config = dict(
    n_kv_head=2,
    head_dim=128,
    activation='swiglu',
    norm_place='pre',
    norm_eps=1e-06,
    positions='rope',
    attn_scale=0.0884,
    parallel_block=False,
    lr=0.00498,
    beta1=0.95,
    final_lr_fraction=0.1,
    doc_mask=True,
)
MLP neurons of a small language model. Each row is named by its layer, matrix (gate and up: input weights) and neuron, and shows model dimensions 128-223. Each number is 200 + 20 x the weight over its row's rms, rounded and kept within 0 to 999. A neuron's up and down rows have the sign that makes its largest values positive.
Before each neuron's rows, "fires on" lists the tokens most often at its 100 highest values on Wikipedia text that the model never trained on.

fires on: "wh", "th", "h", "w", "als"
L6.gate218,191,169,221,220,208,208,204,203,222,180,203,225,197,189,220,244,180,175,181,188,199,193,172,217,215,182,198,215,230,198,242,182,179,174,176,178,210,206,203,214,204,176,201,208,215,186,189,202,213,203,165,188,216,191,182,197,190,156,225,200,216,210,204,192,191,222,188,184,200,213,196,222,197,184,172,191,233,219,211,212,201,206,207,186,214,211,185,207,143,230,204,177,210,209,215,190
L6.up218,192,203,195,192,220,204,189,180,149,184,193,263,201,219,214,218,179,169,211,227,205,156,189,249,206,197,182,196,185,193,174,208,183,186,185,169,212,224,239,222,214,208,201,194,220,219,200,244,213,201,191,195,209,192,179,193,161,194,214,215,178,201,192,224,207,209,171,181,169,204,168,204,175,200,203,190,208,232,216,209,227,224,188,183,184,192,204,185,209,198,211,201,171,192,182,207

fires on: "n", "e", "y", "'", "ar", "ti"
L6.gate55,185,202,214,219,174,179,235,213,240,222,205,191,165,205,177,185,211,177,220,197,199,188,206,219,181,206,204,219,183,194,174,213,168,176,197,210,221,230,140,221,202,169,205,179,216,214,184,206,197,205,213,216,183,168,199,178,209,213,188,187,222,210,204,211,225,200,204,204,260,229,210,226,208,198,165,221,167,165,161,222,198,202,210,201,229,194,200,197,219,201,152,164,198,196,202,179
L6.up55,221,218,242,225,246,214,216,209,190,185,191,238,189,193,182,188,198,197,226,215,200,215,210,219,181,213,172,193,183,229,192,220,224,187,202,173,200,201,182,210,168,222,206,192,186,221,198,191,224,236,189,230,195,198,178,214,189,223,200,196,184,188,178,243,200,191,151,168,218,214,214,179,183,215,195,205,195,247,180,210,209,210,193,211,210,182,198,216,196,171,171,210,166,197,174,182

fires on: "all", "el", "ab", "il"
L6.gate133,209,186,191,201,210,201,185,206,181,189,232,183,218,222,187,250,216,221,180,205,205,166,203,211,177,242,226,193,202,212,191,193,194,203,219,165,156,168,207,224,187,195,237,213,201,170,209,199,151,172,185,202,222,198,188,201,217,219,189,169,165,220,228,200,216,190,184,180,185,160,188,209,211,177,231,217,206,205,195,209,185,186,233,212,226,212,173,226,192,221,234,199,218,218,179,177
L6.up133,206,223,170,198,199,189,189,203,215,160,210,180,183,214,207,223,243,236,191,198,173,206,181,227,166,213,210,217,199,174,216,193,202,222,201,190,179,164,156,184,215,179,237,192,178,187,189,196,187,189,199,224,201,210,197,151,187,201,186,224,189,213,213,230,186,173,179,221,210,202,158,222,216,237,177,232,207,198,180,213,167,209,192,209,235,197,210,227,222,198,220,175,161,208,191,211

fires on: "par", "ar", "us"
L6.gate103,204,146,185,188,247,217,190,173,210,182,219,180,190,216,191,222,209,187,186,206,230,226,205,190,210,203,225,237,213,207,213,191,205,223,221,212,178,193,221,192,185,180,222,175,183,179,197,201,188,205,201,212,250,217,177,174,199,210,241,213,217,167,192,203,211,218,205,165,184,218,158,180,203,217,184,177,230,230,166,228,193,197,244,204,201,194,173,192,180,204,207,203,218,173,192,184
L6.up103,188,194,172,211,209,178,211,166,193,204,174,233,230,184,191,204,205,188,193,228,194,163,209,211,197,187,205,225,199,244,195,228,205,216,210,207,193,180,186,218,197,200,217,205,184,165,179,195,181,237,140,217,194,180,200,214,199,219,229,209,202,179,179,156,201,184,182,200,227,233,197,254,207,225,195,180,188,191,157,211,180,207,234,242,176,189,184,184,196,209,200,187,245,195,227,206

fires on: "on", "i", "ov", "am"
L6.gate111,228,165,201,194,216,199,203,241,209,204,192,198,160,174,168,178,202,220,213,172,195,152,211,177,226,208,174,198,201,223,205,170,210,201,165,217,210,213,201,186,226,190,241,213,197,202,196,173,185,185,200,237,230,223,196,203,180,193,186,190,174,215,227,257,236,212,202,176,179,186,177,184,217,173,202,189,192,176,195,196,189,182,206,220,215,187,185,161,226,192,215,204,195,207,226,202
L6.up111,196,200,215,218,226,180,212,168,199,160,188,222,179,190,168,211,192,210,207,212,208,194,184,212,202,187,183,187,192,180,175,187,217,221,224,195,197,159,158,156,198,196,239,219,199,208,208,198,207,228,199,186,185,205,199,199,198,178,215,197,245,178,193,217,206,152,211,202,201,197,196,205,170,208,228,192,193,171,257,222,202,172,195,195,166,226,205,184,220,205,181,165,161,209,238,146

fires on: "ing ", "e ", "es ", "om ", "-", "y "
L5.gate163,194,173,185,228,210,183,207,205,193,189,213,232,203,254,212,207,204,197,198,210,193,234,222,165,212,196,221,217,204,218,195,206,210,197,195,220,179,200,204,200,226,207,203,211,219,235,220,182,186,227,188,202,194,221,201,197,171,189,185,197,213,145,191,193,177,209,196,192,183,217,212,174,156,185,220,209,202,179,207,196,179,179,184,172,174,230,186,196,182,157,199,184,182,223,184,166
L5.up163,205,213,242,205,200,227,202,206,189,193,222,209,204,232,215,204,159,194,226,224,178,200,197,204,239,228,183,200,180,207,205,188,185,248,196,191,158,217,178,202,214,198,182,205,180,190,218,194,232,186,176,207,202,191,209,191,200,185,190,204,190,201,209,207,184,179,182,223,220,239,200,198,217,177,185,156,205,186,204,225,210,177,189,196,186,194,184,183,189,239,184,193,186,199,183,181

fires on: "ar", "an", "ac", "ran", "l", "re"
L5.gate226,203,184,202,222,214,219,188,221,230,192,154,184,212,212,180,208,221,194,210,202,190,197,202,162,155,229,221,232,229,176,221,221,186,186,157,199,192,223,196,207,222,209,161,190,220,197,178,196,209,187,189,237,211,234,206,226,178,216,183,208,209,164,185,210,185,224,192,182,231,192,211,227,204,182,217,194,214,243,184,196,198,187,201,185,206,200,201,179,187,183,225,215,195,200,189,214
L5.up226,165,180,203,206,210,192,203,179,199,200,211,183,223,190,204,201,204,202,167,180,237,200,183,198,224,218,190,203,195,192,205,162,195,229,227,194,175,198,175,235,243,183,191,213,201,186,158,162,188,225,219,255,170,222,159,214,254,179,223,235,196,200,184,196,180,157,165,226,157,212,211,232,216,215,180,208,191,168,215,185,233,204,205,213,186,200,204,226,176,238,180,179,231,209,140,208

fires on: "ar", "or", "w", "th", "od", "m"
L6.gate131,188,183,228,178,179,202,173,194,206,179,225,175,204,198,165,206,205,164,214,191,179,152,182,201,174,200,185,238,202,206,200,217,196,178,184,204,211,191,213,226,202,220,188,198,222,222,225,169,218,223,190,169,217,197,221,235,214,165,221,189,227,190,234,217,208,207,204,189,229,210,201,174,191,224,194,188,204,220,220,217,231,190,210,223,221,203,232,218,183,201,225,204,211,182,231,263
L6.up131,225,221,196,197,214,187,180,190,217,197,198,186,204,200,188,196,186,172,206,197,174,165,200,226,181,209,225,194,203,189,213,177,227,218,226,219,224,226,192,219,193,201,189,175,205,230,204,173,240,237,173,211,173,164,184,170,162,186,261,212,204,184,219,211,197,186,188,186,209,187,214,233,191,164,202,207,225,218,239,211,201,182,227,199,192,218,201,158,194,215,201,204,221,171,224,206

fires on: "z", "pl", "all", "i", "el"
L5.gate130,205,196,190,194,206,199,182,200,170,234,211,207,202,190,193,176,212,200,194,198,183,164,187,215,158,214,204,226,203,236,242,180,192,200,198,156,209,197,191,196,189,195,208,175,211,191,190,219,231,175,223,222,197,183,214,209,208,174,183,243,167,173,159,196,171,184,206,202,219,193,202,211,215,209,232,178,167,202,213,182,208,210,198,190,203,213,194,204,188,174,221,203,196,212,217,201
L5.up130,211,234,179,197,228,199,164,195,167,178,238,203,213,206,209,175,230,202,214,202,186,186,222,212,180,212,198,219,227,220,200,196,208,201,202,187,226,174,190,215,200,179,205,168,161,172,195,202,189,189,213,238,202,206,215,181,197,174,177,216,203,180,156,230,165,208,186,200,214,198,211,240,182,197,214,185,167,183,179,174,215,176,207,195,239,187,199,161,190,214,220,188,201,189,206,179

fires on: "ri", "i", "li", "ov", "es", "a "
L5.gate13,184,196,189,230,201,192,215,206,199,202,198,204,163,173,234,188,185,189,214,167,199,189,218,159,201,203,184,180,199,189,150,203,171,192,179,234,216,214,219,179,215,205,221,198,211,210,174,213,164,185,179,192,216,181,214,182,153,234,175,228,192,193,203,260,208,216,206,178,209,206,177,194,206,235,178,202,190,226,208,230,218,182,198,193,157,212,191,213,177,228,219,211,221,212,241,186
L5.up13,176,183,199,170,226,194,196,192,210,179,199,188,212,181,170,184,152,179,187,194,198,187,206,210,203,194,199,246,189,209,203,197,209,171,188,179,208,220,194,192,176,214,257,229,178,246,221,203,192,173,212,220,218,205,203,206,189,191,212,211,175,181,195,196,157,189,198,191,226,167,168,179,209,216,165,208,176,165,220,192,175,208,200,213,193,196,228,238,173,167,209,177,191,212,218,221

fires on: "ar", "il", "es", "op", "ad", "y"
L6.gate174,212,220,209,191,187,230,233,223,224,235,200,202,219,199,217,211,216,192,207,214,230,210,214,208,196,234,211,221,200,170,201,201,184,172,193,206,198,225,159,209,167,197,185,177,211,201,190,247,197,180,215,176,199,207,216,196,210,213,193,179,214,196,189,201,157,184,202,233,204,182,197,236,188,239,212,199,184,229,202,187,175,169,152,166,193,204,210,204,210,198,190,194,199,192,197,187
L6.up174,195,206,206,206,226,195,202,179,180,194,200,179,216,183,169,216,226,196,199,155,189,207,188,205,161,213,179,201,204,214,209,184,219,203,229,221,198,202,186,184,219,180,174,159,194,133,211,198,225,225,182,217,172,172,221,234,228,201,206,206,184,215,172,176,184,213,192,184,231,203,190,228,234,215,197,198,160,237,197,169,184,189,196,197,191,208,192,201,193,195,179,157,171,148,177,211

fires on: "ain", "w", "1", "ran", "or", "it"
L5.gate160,202,213,185,199,201,193,206,189,177,223,206,158,205,211,204,188,154,169,194,189,219,177,199,191,191,212,149,204,184,215,180,193,198,189,214,225,189,185,187,208,220,202,235,181,202,192,197,174,211,211,199,208,183,184,172,266,170,225,214,206,205,195,235,157,200,127,243,190,209,211,191,169,178,228,204,196,195,213,199,199,216,200,231,200,222,213,220,208,230,212,222,203,226,197,218,187
L5.up160,194,215,216,186,186,186,167,187,204,208,178,212,188,204,206,194,208,208,203,213,198,229,211,201,168,207,223,201,230,161,179,197,184,201,205,217,199,204,195,193,206,200,188,175,190,204,230,218,188,208,212,211,188,222,184,160,193,208,247,205,218,176,185,199,206,190,213,189,212,190,207,204,209,201,213,174,235,185,196,192,215,181,190,238,180,252,188,211,184,247,177,202,179,194,197,206

fires on: "s", "em", "h", "cl", "re"
L6.gate110,227,230,239,196,204,203,227,146,218,209,244,182,200,210,203,221,164,226,218,168,185,178,228,189,231,237,221,201,178,192,230,202,179,155,177,213,210,211,186,197,208,196,195,201,211,225,200,222,196,206,192,171,195,199,168,204,203,194,202,218,194,206,209,194,181,159,204,193,188,205,199,244,182,213,226,200,211,245,198,225,224,190,176,207,203,234,205,211,207,173,210,188,223,238,206,194
L6.up110,168,179,227,200,190,200,238,177,220,193,222,182,207,201,221,241,210,213,239,222,204,199,207,167,218,208,213,212,202,197,193,174,182,215,207,201,194,191,174,202,216,203,204,180,216,206,199,209,213,206,205,199,178,206,181,213,204,168,198,165,162,180,193,219,203,185,197,210,189,188,182,176,170,190,144,228,196,188,190,231,233,191,166,206,192,175,216,177,217,218,183,213,217,200,183,152

fires on: "y", "ti", "cl", "ut", "Y", "P"
L6.gate266,192,176,260,220,211,195,210,200,221,189,174,200,214,187,200,212,191,195,198,168,192,202,165,204,201,188,196,208,217,192,194,234,191,215,223,218,201,243,191,180,173,211,187,195,196,164,151,215,202,210,180,181,218,199,251,200,154,201,156,203,217,238,221,169,204,206,196,200,177,230,170,197,209,215,171,234,175,206,214,188,202,189,169,204,192,234,222,192,201,240,186,191,167,202,177,238
L6.up266,173,180,234,227,222,216,216,203,199,214,185,150,209,195,176,195,155,189,190,217,217,193,190,177,176,215,208,207,235,230,212,184,216,202,200,211,218,203,179,205,181,202,187,171,161,176,183,162,233,227,185,204,201,224,239,180,211,198,206,188,208,202,195,167,190,200,181,150,182,187,184,225,242,216,211,191,213,206,210,193,226,199,219,208,204,203,208,215,217,198,167,214,180,195,188,223

fires on: "e ", "ing ", "s ", "k ", "t ", "m "
L6.gate48,239,189,210,187,203,185,191,202,231,218,193,187,173,195,230,213,187,191,176,181,242,199,178,196,212,218,211,218,181,209,234,224,204,206,176,168,223,190,178,207,211,208,236,207,174,230,198,195,206,199,246,226,175,172,161,195,202,217,202,185,223,178,208,181,164,193,183,235,204,243,183,215,172,194,218,180,221,185,200,211,165,225,185,190,187,209,180,209,209,182,197,190,202,221,210,179
L6.up48,187,198,200,193,223,195,191,223,170,190,193,192,222,186,205,250,220,198,207,197,184,176,180,205,220,198,211,202,192,213,219,239,172,206,198,177,182,232,199,195,187,243,206,202,164,205,196,183,202,229,223,237,228,133,183,225,176,200,207,222,213,176,216,198,179,178,218,204,184,203,183,204,198,226,207,206,197,159,202,237,175,211,172,216,187,185,186,180,169,217,190,182,203,194,228,207